Part of a small language model's weights.
Size: 8 layers, 8 heads of 32 (1 for keys and values), MLP 704 SwiGLU, 6.1M parameters.
Architecture: rotary positions, untied embeddings.
Training: a variant of Muon for these matrices, 312M tokens.
MLP neurons of a small language model. Each row is named by its layer, matrix (gate and up: input weights; down: output weights) and neuron, and shows model dimensions 0-255. Each number is 500 + 40 x the weight over its row's rms, rounded and kept within 0 to 999. Numbers have three digits each. A neuron's up and down rows have the sign that makes its largest values positive.
After each neuron's rows, "fires after" lists the tokens most often just before its 100 highest values on Wikipedia text that the model never trained on. A number after a token or word is its count.

L5.gate52:474449533540450498488547499521510506481500501479475597509524540498503526484508479486456531444586468476430560452483539516567476506503454462537492422544494516536506515553553478542507493570531540504438536532535431492523509441507494492473506420414489548462520482496530590474498543540539499487537572491484548475527547492577499496508559493578467497466451522518564554532516494513568384469495526510472504425575540533499496508483450483445525534473488493563547432537543505463553533517546484472474529523477542442448414472613528414551479534562473524470487413538422548539520520540446459470475500476543554533500469519414498469521471529448492511515419471436506525490578491472468520521470466554476502495484490454507489545513443513511447462522447486565476536553518506518563498528534560
L5.up52:480470485423462513466428478506519475500541476523526448499581488469506484588511425506524521502525511508592516483559485441511534525416446460456489496511541555476533486508438479525521423542540505504450435474464500489521480528493518451597543496461416504537483472494476467562470486466522437500432432524542524587395440504476620409424486499446441483513555484517409461513486525545432495501479506484477580468489455497504471460488518509600517522475483451471513497468553481529534443526501504526487465490572497464522542534526468528499566526443612493503460499519529537547491514432496493497514508479487433511564473528511483481540582498507483554535510500514463497505571540555511517460530531442450550494430514523449429478533555491504515474551546480564461524492514517504513481453514446
L5.down52:525514476506602502433497596552529462484508478508505470499535478500466494479487529576539469602525482402536472497504502484496539569526514534537527486506539439480411518489536468510525524499522425527498490521458510495505467513559500506389469528533496459478508558558500507520499541550495479504468534465509470474477507530464454450505415499485476530546521489488404504451458552532459519467509502421433477492529515439435482467497524451516461560522549548488518476424470458517496501463476515552502456506508516488550566534493468608534467518531475515444555478459506384390466497521529538505442577429481530515529488482527486486446512565470477439469493477496512498541522552505463530507511534483524491479616576596570501416502560502479520453503552502462543444563541473523527536534512533
fires after: " |" 44, " " 10, "-" 10, "|" 6, "ri" 5, "–" 4

L5.gate80:502489578494489497544514466519533469570471529536470546458441504485435511540512448472560496534486487523472417513445465532501494527506461512543531528499491457498515508467506506461513425476486593463504501486501506559525496533546479550492512529478388499546481531466529496519552546483490484510487470552482498617455431528496452481439555538580562534498525471449514580526524494537488459511475525488494432494511489463494460559538449519520480515480471511520511473522503516552508471512460529457525542409546493455546465530495475551567549497468454522489484469556446509433461517471499493528564622489481513477601485499478467505445507438488462499496507532477500484616412481488504551529489550476507496578470589484500490487518420523528546516446523479641428569571440545483522458550469466
L5.up80:444466523532531516473500573452482483526513558508548545519456534584469515488455509429424531498542475530570519522478422490505467433546501544498512503458472509462451464495518453540513453561504525517495426553551568514477390521545542495534471511512499465510481489467471479522511575504523539558465511495430537490465524493521464510532474530486453454516576498546537473456571504586470498480500524443463533473464414543515473508536459438484568514490496466522454459434460446486564502475512571428515482508497491531542491545449425475411477535532456482524481561475536532505440468503522520462536549542544574468467476543482512544510487462501478489461481515503586501427430473454576497545543456553562413490486478532503522540460490556530538477433538589547528499521549475482480562425526436
L5.down80:541495513469507451486447491542366450550484483501504551465532602535501457477540456521446447558503482555569535468476547526486475517546542526453516489466471558489456473602530531476478476577503538500446562510505525447463441528518516519418465507545461465477515515585453536448505514537593532529474496468502481404479504493488500447536463526472545535510511546522511485518583511532484503566513497524499529464514422522477481544517529478551530478418516505484533474483492474495448507515454502467507468441504501438493521604458554465525435489472485515491436503527546534598407556456529518406487527524478530466528499535471519533537470512453501554506396479579506445536470537486497530478477464546551530485531542479511535536444535466475517467471565429539498468462505520539560509428539535
fires after: " A" 18, " L" 15, " B" 9, " C" 8, " e" 7, " K" 4

L5.gate514:458531495520542491471538513413571463512523473480499467462514463544529490476515471469448499500472489515549453587514513455520488521489525429543499536417550482437489552500518489416503517504508514464571492554562431488480491525491469493563489519543497423505486509503436514453515449532528530475491617540522486560450491496579505484502507528518378488508460527482421539478507497500463520498518478509505622462465562509519529495487538528492516486520449482557495510472432500470491424470514508548481473476548470532445525472503473487542528537459408555548501504519502426471513544570465468479496510450484574516470479483448537544515480396556442523493489566603499477454520527587448499482475579475488408551414511569480456533445540508508503504555464515473492489442559468477530442524514547
L5.up514:546447531433447506548421486510504469436499457461547554482399513367489562493456543516521498580500524463495466434491474437495538533516519569516483501475449515535469464478489507527560501484541500492523526451438497493464494456592560452473520567503494495458480492511492559523512548506525583508522491489551552502529482483522509524516513504509517448435465491440531491525486492530492392480574581526425501481530451530490561461559485498532477465417553519543487447528475553569538506514562511463590511472492525535479484478467529460448450486505572523491397543504512507534501625486496501525494478451518526407446496519499493506545528522499439459440453469418515557562517469494491478557574462472487486518585471465492565472474517495479506470472485486566521475446485505508451545506492517
L5.down514:510501505533535493453530499478473482526524542552497522512539471428531480521479519438453571464465518487375454469429581496444502456531576544487541545511531525461508491451509570549436527464442448573465477422567492492529406417481522513509493473584518536566414480440517459466503529550515456424474550468508479505481467445466506455444455482471499556478524477552432567451545494468503521436419490518458460538531489498531534459482542533499555461538482508443575526532492528511464490534488444470500488474494407516586465427494437559552463515506512467519596515435502525532472564476528473510465559570508445549511442493540499498517450489515441508480490471531492495569503502480527478473425485490559496483528499555506466488501447512482477501555498503521518527501511539421500444520525453
fires after: "orn" 20, "o" 13, "et" 7, "or" 7, "en" 6

L5.gate345:446560564602472530499391554528456437485531515424514528505503489471509492551505510552530482552505545529547497522450478453549516556507446544417507506546527514557531531493512625522493506566540511525569531479503515498505506542496462447499541481484497533530514434466545504501497515486544448535456468533533504482538488487449494478428482553509527481567453481513511516552483485452555412575519509593486536479435572464446516525533470477550418479501541452468486517454500493518503478502506482560451528487477533602481505549564519480494442417434581412572461525432527518548407511553461480508467451465488514499551539422491542482512524529514506425457452438459454495464528466470481476508476471546504542552489482492501493474528496511561568553536488526529485512542429508475485492514523474
L5.up345:502494477456469502502493528524451516518509443483503515524523464508592505511499502507492518504475493546563449509499479517463468491470470503454472486450553517439555488575525525490460526549540503518525517490494525551493490498563463541519472488491501524509472578495551499554488393475445452511504501488519431490459581463425494575546519466485529539517544542546488516538480478528470522463473480500479541455447490485518531445475469456491419508550490533366493496451411402544485490472496508474501574547567429474502527555623506482484486514503512461516520434446616500535463497528597519496518545505540418484512560565468502521515582502490541468590485508477487444505551555488530463542555495509538558510435549485535492426488502489463512438493500555491528561443510563439492433508533411
L5.down345:514502531487495524483486482544485520495510528444523523537531505409479511528445499497484452500429474538453540508472534474557486491544471566484461504464514545491557499562471556448489542417517478520498514525515409502492481514496491528584520535383513540517489538534540600473501500551504511580539480479490479538494490580512435472568518429486471525488444556440563482560531515447485521435466455507458564545500509546509460469441501489498568479470493495473493528485492502567522478527529464516432486482506458446477460514574564523489495435528437515517516463550460515494517544471499506459478559405497560511467514530476477492491524505492547536493516545457511531541505556561604473558520418478579537489475551555554430545446520471402550495491586534487553494521498495572468505464600568
fires after: " v" 32, " be" 11, "v" 8, " is" 7, "ro" 6

L5.gate365:503526444471511426472476534452547470490527476462434511523539584512493537513499431543559477513467428559542473487519543416494486565445515464468506555562538457493486535453497487465522511482548521482503521474524531551526549543496509476446459640478492523495517525495464517489483419514469536571509541519537579502450545484515465509527449476503536558538442561553505515473471507452549486503506444483433452545578532520483532601516506572505481466465498492523529438598492478469489426541432454504496540435485600402460488480476471537493464485485526593531515558465560459464543543547528530495450592497547505480497495480435487571497500460511480488432499457497482498501432486526522498504491468449512447502513493563517487539557512536471458546467491478431506507465426464482444453460463500
L5.up365:524535501446485482553609516512526518523418480499522476462473569493537453488527505535425476516509510517491496506423543442523538462536484517540500513437485575499518538538557490453456562512489461485511501516447468523472481518513533504467486500529579451473507548527494479511527554589433586472499481606459501487492502481482448576583520501484524586550522471506509553533480507518385459455436536460577549497449509542538512527487488457468493519573525487526497517451468512468507506458559502514543460549499445478488582468539507496539440468596519453523507499518512535542496496395475572464412524573446575501476532505494500421468514452500540510522517526551469481486515505433460552488595528484516445518490526472509541503416470441517537436491503496523516495526546522563574540541470482
L5.down365:542503549469547522518495490516477580538519531467546536471510516458480557529490495566583540498521408479493520544504543529488515522515560449508504485499550461560459507443484481525480497425514500464420432513522518530395528483511516562460528475612483540518465513477477521473529623503453472603487603540518495498450481498476510509531460525325444472482545533514387590518457475429534496478419479467454481580475518509507567399475519470492528534522438546506460476519454480484472569486480493518439485475510527545465486493497491523493493490488483482493439450485533508455510452568408494516494478525504588532538479487473491533515446498475536472514536510483475508512518488470524498542454482554490445504501506572541484519475519497510505453466467567511453515511511518529496529452451548
fires after: "en" 15, "ower" 9, "ele" 8, "per" 7, "o" 6, "ed" 6

L5.gate329:486518457455570449469477520549522450539517584568473513507529476478476475553496521488532426478565511448530517501527504491511507427454513486583559491533497528516396541518532497484431527532501526446496525504449513442458543544554481572511569464437541527567510542526453521516446486475488552446491459539553507445499529495470485543513394471490450475449500513480511502520452433506574558452508460531531494555579502567513516535563453511530507580479411523526479497523507522505497453446535548485512463491539512488569525472508462518539439455453438498571455498559451480388523507534515493544521509489557527510445487527502481516498599487431526496486505547529421551469562494563548553445532503445471526492504546435544481593489481526517465442500519477405523509537531491474519516485520470
L5.up329:561519439463510504511530551549585516413540509483536497488531554485440530486465501541517464518526409471540512575436515588472520429484441425504525450499507438505466555538540502530491496512532523458528474524486511449431540580468421525463558533524437551528473542521400534544478505474494501548495544485449481483529506487509484370475506456487458529520473486544587486585462534498533524448490475486508488474519520555551544579458489501548486507576477470495553510448505462520455515500460560482477537433479515535534530465554490483508502529493452519482494484468471535537463439529570482473533496489597561503453502435490401544515530473477454487539422527549466505497546497577480514524529505496524531569517525491487468426509566510484493556513478541483478439468522504571452426550537488
L5.down329:507533422501507410519503536437511498527549508444454465542488452487479533476456479463405543467498524559428467505554491468467469484519466509473493514469463496443574532522487545430455505553535429444563467492496487543574496480520546503550474560480555501555537435562454527504558504485538499529537499461503449528548490488481512474524505507464469500490552518521531477511587484433527551534572495440543549524462531525525496527512512565508437390467483515427536544481425526487511494578541487581498509477579525506454474516482546475495488523539497574452514464542483553546441448507487493437509501526550549517558488545505465401498451475506511526556514465484516503510466504515468558441482486461569556493481461498435468438525574464509566532471551469561457497479495519498455381454525434
fires after: "," 16, " and" 10, " of" 10, " a" 6, "-" 6, " Y" 5

L5.gate316:553422517549556474490484475571556488496414503541554521450502590515546477438577502490562484516516483490511502479450592454534503520477507528514515499529499491424530434571579505486495433439542514566447446560491507559448591490441572526481442453439535557451472510453494482466561454486495563546513441417491564508484473527468488539483553463562553519512501520529476434534523493514475478548447533533553496529512521499474486546476451457527534496518488512453509517553540470469468500511559431466455494519555523466528501426488468447492540512523475570445445505541533455457553450497554576483470493443510478465477402592545466481457426410535503557464517496523493519491489473462545465491482459478488463503474419473534515483512497547522497460452513524526481477513507494493525532468578474
L5.up316:530475514516515479449555506445431530538536485460414520438500483482498497489525470452544564462461464533504504525467508538573474453455460469559470459411535519438560530500548468536545511520388497540481538556472457559509572504509526491483490506524475473470473476417471449568500483527514436539470499517482594468452521488546516509537544468551510458507521507502592553453452477514447505464466513560552465442603530471466467525524439572553522485508534498506487543526575470471468477463456498512542502440421510571533479523509543475511452392447485494479498480476560469434444543490452519586549465483472489449461498500536508489489505533545468547505495490492570544437441539464553497502419533530483480515582488510512531486501457490459483542523423512490527526518455576510440504552449453
L5.down316:511561511488443548453509466488467489468513487476468479453504468539546530512442535435567544514473491511494502515464556503456513586550489418464523499481553466532486542502491493499471453474425562422562431485556509478503515577549471467487466484512476554587486509476512527499493528513471512530455475470508493473507437502524480506493460510521573535527506514436507561494515558497528563488385504473545489439472504509491482486449497559445497479465554429417433462488527565512580488592503474487552561480543460537517482561529581589537540458463504571494540539427534462501524513486469541501548520512547504514539479555575457551488525558490541455500483452484525485533524565520503540493506450556493456376499570524513519505478516519599560498501456410489498476484496549461459499567546530
fires after: "ur" 16, " gr" 10, " le" 9, " h" 7, "our" 7, " U" 6

L5.gate2:516538489451498549525441457492454484471506552561509548450501423497480464499495466415476476485514483516473487555449465529466520436442494533450520624547503412507555487522451531486537443546494504461500581477539527556471524560466441526438503533513466502527527490543496557493443600481500486421561488532503486505545522476479528544539551468484457504437467435405511457487548485552437550493546478485480552499486473512520563474510438570492533499534496465465459499602493532569450481501492512470561609482569561558535564522511436480443525533453518629535495480476548514511529478536489479523461505458522554532494523431514547511503552576503523507458530437501457517487457508474511491511518473565448513519485482412496546548498516485495470500463512518486510538395465480495481531521502508
L5.up2:489493457525491435572565458499433499508550523512449507481519552501400513495513474441479480505554512553466529513449453473431477475482465455516510552474540532538499491453495441496542522519532509478478512551487516445455588550483518503409456577542521450507474563491525517499441487467545418506482487559541497530492471432480543534539528468457494490574451457470501501442516478565500508508512436503419485458543472497471513505507456471580520505563500456516583447499429515548474488508506532442437536525504529534489498489469464421459474544500516503482441558462419457555579474488429547516481475576473497573464479470460567449503514582597554564476537491436429500451499496514482451474519545467553507468530467507463474473512519518504481515458465513541604545534456535555417512517527508
L5.down2:533502502518510523522527495504527496493518483483449534480549536470510530539523509509226461408501506536534506550462521578482525506455458514537509529497507457553469513472581449454499501481529548510478458505493473512517532451523475518570530540445523462532460486495495573476498455504498472466558507482440480483486445458476487512461469458379472523571451473510560500498511533524438509529517492536522423496503493508493493511535525494457504493501412531516480447528486482455458478475565519483482481441459481486464478581535447526399494516481497590587522516514505509497523473413482475508562492522539522512510459500513446498492559491518473532482506534474446441484460530472510452538579500543535497500500543481451512517535521527508513539449539594425554566526482514559486555459510493
fires after: "," 25, " and" 14, " the" 9, " as" 6

L5.gate423:474593413458492490507509529549519525511596439458490573430528486446444511524492540495515562464541511558498476443506473518505558479454497564520516510560505478563456522506514515453480431428519526516491440450538527539461497537502481431506511529496512524481482553496521463517525475501478461514580494495506529509486480490428523505430461568515478491470535472606561584526515497510436505465473476507505462502478478479490533463500471498463561508548555508462479599411479554503514495474480545471538408443424508475545494486482490532554407525503526531474565537522428589534570499529459504498477484480487445474547462443500507510444466513512541545506501510443501500445516453487479494449338450485539531546453533513504506577526443508473436531563447510572489474494479491537486548462506479
L5.up423:481523449498474467530497428489472483470586531473556485495524524563533503506492507492539535404502513452516465491524565590519479447534525548510474549589419599517473540496454549541479475430464562535516590516511511486497450515456572460504518498563484561519516529508529589530523466439503489521493487501523489451510543514495501449480503542531510413520491475485562459534554534546482530492477516489541525481499537453472546499430486548493558504540533523513469494486549541532451471485529443524579435407479465502426506438579425470499461499509457519569530564549538493535530501491512546479494522555548501597500482507467519525428518487543509437473500489451491457400575399413471562540432505522512447451507526497433498508511486470526470518524434493481513498527461467483444527471520486
L5.down423:498483500532525454491487468507431503499542562532485480529480460519495498558497545543468430502495600382508487520499480471553523508546457459514412451501535517559477501581489577525558476534540505507491512502515492506505446505526524452510528539518452475439561427498474513497537450473519484552549553465548581493482494417526527535437464555410476481484528428477543485525522525450514389485511481445436492505471423538510454435519555506475448457569462479508500481471568513449494418466571511432493489490459474499449536496495521505497526416501455491457437528495426497519432516486425538501555477540464552454589487532564537571540574475514531524510519495463514496454519466464534517598532538556531496503467437535473471475418478471456473524544518484501479497510558497510472498465439478
fires after: "ed" 39, "ce" 11, ";" 5, "ten" 4

L5.gate690:478456524487567529556590601528477557509508529428534530498515476511479512491449455449354499541534479508558597407446574558503502499559506481430580535466457467522494468486505522489430481511540549549519450520528524394538485504493538533477536498468488499461520554489534514513483469514453531535482466519494479458452447514490490540473502492542455431462488552414515441427567517443540446512550488484516487551472487422551518499524483529487479431443515454509477486517503520502526515515465517440501538431475475407511516544446562493442559462560536537530528489518459513498511520497498507483471434454523505435437501460452556489550488486469499490529516560506467499471455522466480511470483566485525563542513436480494530507511526616464500579503431518478443552537516508455510486536501472
L5.up690:445552471546561470543381539469494502487482490574448391467446520541492556489511517564573504529551471542513531501495432528504523505525505546523518490520519549425529479555527589512563546519499499492481577537504509492515443444521465571559460531471527516486449515530470446447512565593445480494593518524437483496499516518475438436479494502473472510515486423524523495486503471495438478469525517449535554466481457581466524490493529493458538543500525478525580510500524557463546484454407438475485527533489561459447521584478419539507483464402489530549532475474489491550444453475515487528527470513577495488556562482538519550498510547496479541480489492558512444470471511508436588477434462525495515464495508527484541542470502485546561492512543552526534552525429451460460522493462526
L5.down690:478494506511497486454500490511513527476521518493437503467439490524436546498514567524531502460526535484506537492548449549534452508470541523495464447556421567478482538469546483569535557432444463501445451605494485538511488469568538510518481512542514488478568524505491524558472587437483502489583573456522467550564486501474547470424485533453536506536533493505436531520437522450473565524503519512498511456515500489490557424454556474512521484552524587489497448486465483566503505473474435438548493497479453567504539512505451497525477448434452552448504403574557490474466506520466466424498511451562588514516520461502446520522494573455492545541433474543435471468493544499551535502434509544529534426505523592511501568475504439496483493535427440484545526519523533468537468550483545
fires after: " K" 27, " E" 14, " |" 13, "a" 7, " L" 6, "K" 4

L5.gate0:444499531413521501495478542454467543536531556566441482512499521506439520473497526403465556556499500511512434491517502587453461542456512545528523509464500465459497437517486545530485472536472542526516381448479580450515457501515534523476522463560509510493501456547509504502458477522558463491495521513505512442481454492495522466542450498419527544434552515450516509470457534516506565513465600502571483435503538552483478500469506475548530494494463458462461445509567396485461419487556453517529491513402505568483473531578463515514468527568488483457464525493537501416544526454495511491457534438556440513560549450485523465534448540499478516515467546520493477509428528511437499460563507524438555501500415490469495445487425521477518544519463501498506414559461540532436537487432497
L5.up0:406459443483516469417434422460447474574438522476498472483495474552494469498554482532470528529522562517467463514609482515486504487521511477526466460553566519505531536543507521511512510518468473463440574506560547489451570508555494475454524480495518507414496511556418470489420540497476539468423422518478451578493491568492468476536526513456539503450466485424581464543541479479625561531495496485441590426525543475527458477479570510483499502516490496504431452544556432468480500452477493422521473532489514513508458525517521478470545473518549507442520537507466505477509494465506529508498486551497511534530422440522481478513463487527454501577556533507477492511562542464434508512493486554418502516501463551450466536501522548458491536502495508414505538510438483528585540439489463
L5.down0:487553460497553536525554497538527537497409518548527534497509441482475558482466495499428530458517453494487469500544471509440538604500503504532474468447576472557426528563490475542470462543524565442506451466515469529516459458450469461539533484456494398493467495472566494546476434541500505500526469494573462527514518546493559425488474472475521541485384515560470539500522508438524516419543548452506536518502523493507557543526524507520527466475537567439484576499499530526376466476511521472557481520526454476457542459437477507448484502556581472497541540513470487498451520562466476467545534555472488496416545528549514458619553596498513488491524501470522489487442503502489479477509530477567495542452420468511529569553543476493506562568533537548517498509505457509491489518534494
fires after: "ep" 23, " cl" 7, "v" 6, "emb" 5, " Cl" 5, " ad" 5

L5.gate418:510508490502394431496552507504508518471486511525395523472524537441551492490502492473423466534524496526491518533519548590479383498487439466546509465497486462468529517564545510553488491433423470579487580504465540418465484549481554444523463504531478482503460521498438503568504498535550449499485454535489475546507499501402494492467460508526580436412516510453509446524580482479511502511516536530579503501488468537465536508485523463543498539512525554529534532501533460509501579453506502527507557509542411500475488536540527412506494530510447463480518530523532483497567534515559509537539481489477417518470444512487576526567487543482543510455539530482481484507466433545579439471415488551532457520535427513478540533544422490471464519543459528484536474520570529481521469553502422
L5.up418:471472513471528436510453501566480511523442567520538400443426417464416478507488456453487512481558501478515475520534564473538531495461537620436478490414429482425461504453530443494527498480455493483453480559439491559466531546496466511495574517505507510488490460571481513453500457504415468521486476515491472522476526454493546477485560473489554546514508430526516502543514447486523503571541505470442485491552486531500449428490498510572520476498539532473514541496470525474517548576420504488458473488504531455441401563578450473455598460501480469511533515518562509494444518502546558448472510515498551451478525532481511519564533514446562538549516591419519506547549505546458501450480454476498492536506482503509469543525484488477469531481579476535499584454531445455485538476485526
L5.down418:531581486444562511571444577454462524518456485461586491465471456494491544529549526487498498449483535463561505568467532498454563393517543467464492482512554519481438509506481458571495529535526424516513479448506524389577482514514544473495508505468458569502514565480494424548497505465482440525439506553524500524512526469497509504575500599426550551497466456484461490466447467501448543426543500464464523539570418515562512439460506415490517498538480553495548523470448520495494518491486526502503541457511574589512527509532509475484514508458452427509491447456489505530502570499506629493542479488516524514561502469466526432535520485453586496496498460504470519553525468578449514439482468434512511502512505485577495524461484468470435488528526520512468453507500486543512473459480454
fires after: " A" 29, " M" 10, "est" 7, "m" 5

L5.gate403:464506514506438472435496498548492477480493515509491497439471521462453553478495511566375571543472510531482473529454544547459455518489464518465518503427469455443461432353516550439483537484475595507559460495424497528545444484522487501452528540469487481515504448471499512496499528497520439513513449466537407515465525564493535485489596491520504510526462534530520462524534491479484563523541557518537554524408471494510518487479532519492502539527500499584598550506474436420517432433503466474551525481509528508484493551499503446453483524565520538486396581494454470506478523481558542508511516495437498481531540542480539421470497498539525545489553511519534511535495535542513473479521455546571451501469497516534572529485520515454502518483509609477540510409489546577470464483544480
L5.up403:444471448507487450514438497437506507507504501559463532507472507470428503513456486557506444488489482506447423486483511513496487457441501466458521449493452576502481443437445426510473485456430501590610491504503551537457457457459502506486503575483538440522493423521559498416552522476580437503500389465506450472525506535508523510468569532547510445485472529491472547479580543451488516480524519560585488478464472423497596475529490468528468495509507528492474426516490457499469485470470423453495477479561535510509505557481523509438535515543504459536443554515528501555485491564441526552532515449493478469581484551513490479503545509520451497465511498498543566438589536513447510447491484538500444460474557522485507504549454497454468618489534514493471498496541551586481508482522457
L5.down403:547558512501398536482483482470500502497461538502445504526532416524491550530478466444435515545467605524496477520449471470503501460476509477503555482489472497491451460508493535423515440482495598531513535539447490565488473488469424484509483556399552548580473433449552477496520451453547534494510473453469482441511472508493486531506581487563555522566465605539503438484538574577400531457563516511442496522476612570552510539551501492420510484544532414514468540486539508524519474503567473522552516473500444516531491487460478462481581469494480516512446544461496553549489446489521550479490539510521527540493557471447594518504475544474486507448492499519441523496495506487500504501548459509502497586545499498577488451479482493511513470510560459496553550523485488492450506449501471
fires after: " as" 25, " is" 21, " \"" 7, " was" 7, "ed" 4, " also" 4

L5.gate60:519513476497499517483469551521480458576501447515448449548552506464587536577578456558503503502535570446527555494403534535522513477472487446427572498434489516457451454469448454509502524464511487437466513537488526452512526541489555508497446467520549503554578546522545427522514486470505487432528489463509507486444470503560476489483486489463458475513523532555459479473487523426612484526437461519490518494552483471412459485474547451473483490568544543464499430509588508564486521533446532567423510488522463516508532477474506504508535513497534470445453552518503512471523444542562467517536515461480490489405509517466526556524538565534512573556544538551482549517534511483520491523444415513464486473479482500525472495555552525474549488472506470417537465520482548518391568533435544
L5.up60:497510487503502459545524512445554496449541540560467463537436501546545494513555558523585535505533533558500504511550500494468453520553463497575507466453501517498549512584552423482520485504440514528474576485491535454457513440541494492487462439543501533524546482521526451552520438559513509502511491408524469517561502463490429500544483520501541496523539494537549534532555463511451562533533494556459529419449456507552470499506525537481562589454487421451448419503519537551493585496541538487526496499545510475526490504474441504462515470441445513530487504612519568486441464522536489506410492507480530569453488461481604526499514495507540504540494581459499422466514540490538415520477461498469482532485521518495532489546449457462448500503505522456543511497501557353521524547488483
L5.down60:438471486495511432514568475500558486480583507509513394557523548440552526511520473425457503487495494463502509485383488502460599507444553473473471548494556530537500451584508468569515567568464418517529473486503454554473508452527580481518448516510490436481489480452548447545490443498465544524476556481542446472535472486532500504468443515578515520557527481518458521521500509505522514527476445528552477451449502459545459558451523535548450483478500518420499540544534483542507550490558518552492526428573517482471471448564538550512509484475525537511469452528468537453601495524525438498545496523461484392451579455499500505451560474504512499559507496549428451501499509571525555524503493532482529480509496594516476433451478504521493532505494429499533479513518571489487523516466460
fires after: " f" 25, " app" 18, " pre" 11, " F" 9, " st" 5, "tern" 4

L5.gate470:507526480521464500493466503450573544468510509540518451489512489374503448474534535496511453454504498504546541441499414513527509457423489501507483515589494408470487490499521475486626492503484506524395560518490453459530491434489516495436519447511433430416533501507540572538573489482455571492513512420501423444474487466501529523507463572520553518529593505502453468460551470560564495532519512490511442466469468448525515499473529466506443496505452423458461522490445459497520508461507434510515529565540530548514419436552478441472444488523547490491515587540449453462466502536486473487543503471487529540537459480491485523524543466447550527564455499536498520601550560499533486479543535455535505473481509542535537531526498491486485567469465511513505439448513458491545454456509449
L5.up470:467496509487546541469495482469483583461570496399509528490564425501488479485569580470573440499496525469489485532485536514470561541451508539480463533505480499519444476581474439510454565446461450511498471495515517509492468520503478526545541571445523511539452481392480488489491440551536523559430534502477531525458535588497505536580538501587507522502476488532470545520576508525410503435489448555473447499475496419485374485477468561491438566495449533485487510479485567507471496505584558530517452524503555536478484476516536529554486448463561573510512466537521554484488469447545476516489547445532464552522460461470510499544523448514509546476488488546521471473483550495542518531490504479517500450438388418495499532519536500457500422503484572509493495494504429502559508473509498
L5.down470:530530407491541554489536434466554487559556440538515518448514478415540521515501488518493507516447482446494463526548541509489518481533445550469488509507478553560560532493501488492563514498523512483445500484470553563491431533545525505506593517479460457505502431546504469496507483464521451564495438486480508538469545517539517458476558459529534458443514365404467416540471535491491466553494498527470551482494429543495519509495512543519499439502501550479498489475450509412537502510454532450506540538508451480538441432498463535511512442475426492492473545580455500554507508492573440566521589476472548421463535493539442518479472493500532482498465448535534517484555459488445483530505535457500421425535467394512454570481457434522494474499535521468477492460543461424477469464554481
fires after: " " 24, " the" 14, " gr" 6, " cl" 5, "ince" 5

L5.gate204:458490428522550556488413503480448536581442514496499478533464526471480472490474547509495638522550481504535593477564565481518450438477534517489504515553486547533591472528529489409438490444467419456571489538546476535509496522515523548502480515488480481485497529438497530533432507528459456554559559507533496509425495471556498475450472462487471567496524505510601558503507483510474540432444489503473479556489562496540542504465500478492531484498525556493460556467490459485435432490560499497489547522558473572531490491440484494497494543395419530549493440504465506498517550472449565514436478564490470462468531521483469436514494564495447441510523498582436491557465556489506472490512486473524534467535508504457493488491507518500598455520499543524564480444510536532468547517524559
L5.up204:536499451506439573524423529485533578535551486522464552527508454416571488559490550376464537514535485466509511501534481475467512530537504506494532519504498473520586487478551470532426459501515473473462409529496537479484506516440462474474551457518534475477502536514367531503488462470523480530501558449530508490611448535534488500546545465587449458513491495526566533565431511510504480569507536499525520473506533504464496419540497483495525495456546501517521511527520497537554390470482526419567546564511485508438446471487542449483499527539457433531548482486561453531487524507530522496517558497479533491448527494464426552558516501543538473553546547501472525499446457457547529559507468503537518507483455516493495486467422580501439499594466474516482516523536567527437490434497494
L5.down204:511540491504547508435475544476470497513629469476473457539517528554418516486574543545456535472547565536508540477557457538516498524467483535516520536542557492528519423545533489504566512450580569463492537579518555462443458465500524417541456559511538543553540459470530469503430529508451552563575528436464488505430484530550525462497483488496531555515460501524483458459478475519558516465505438540522583470441481470429553447463472453501543500540472528562512488526520592530438521506499530474515418491497438470498474527449544556553538492493555522433487515522518438496482487485482486519440504407537534538483532488530507448482479539531521466546466547488582511510442496547461498546496531489481468469543556518567560511541485499513470501490623526526553501562485472515473517485536477
fires after: "il" 27, "a" 19, " E" 12, "er" 5, "al" 5, "." 5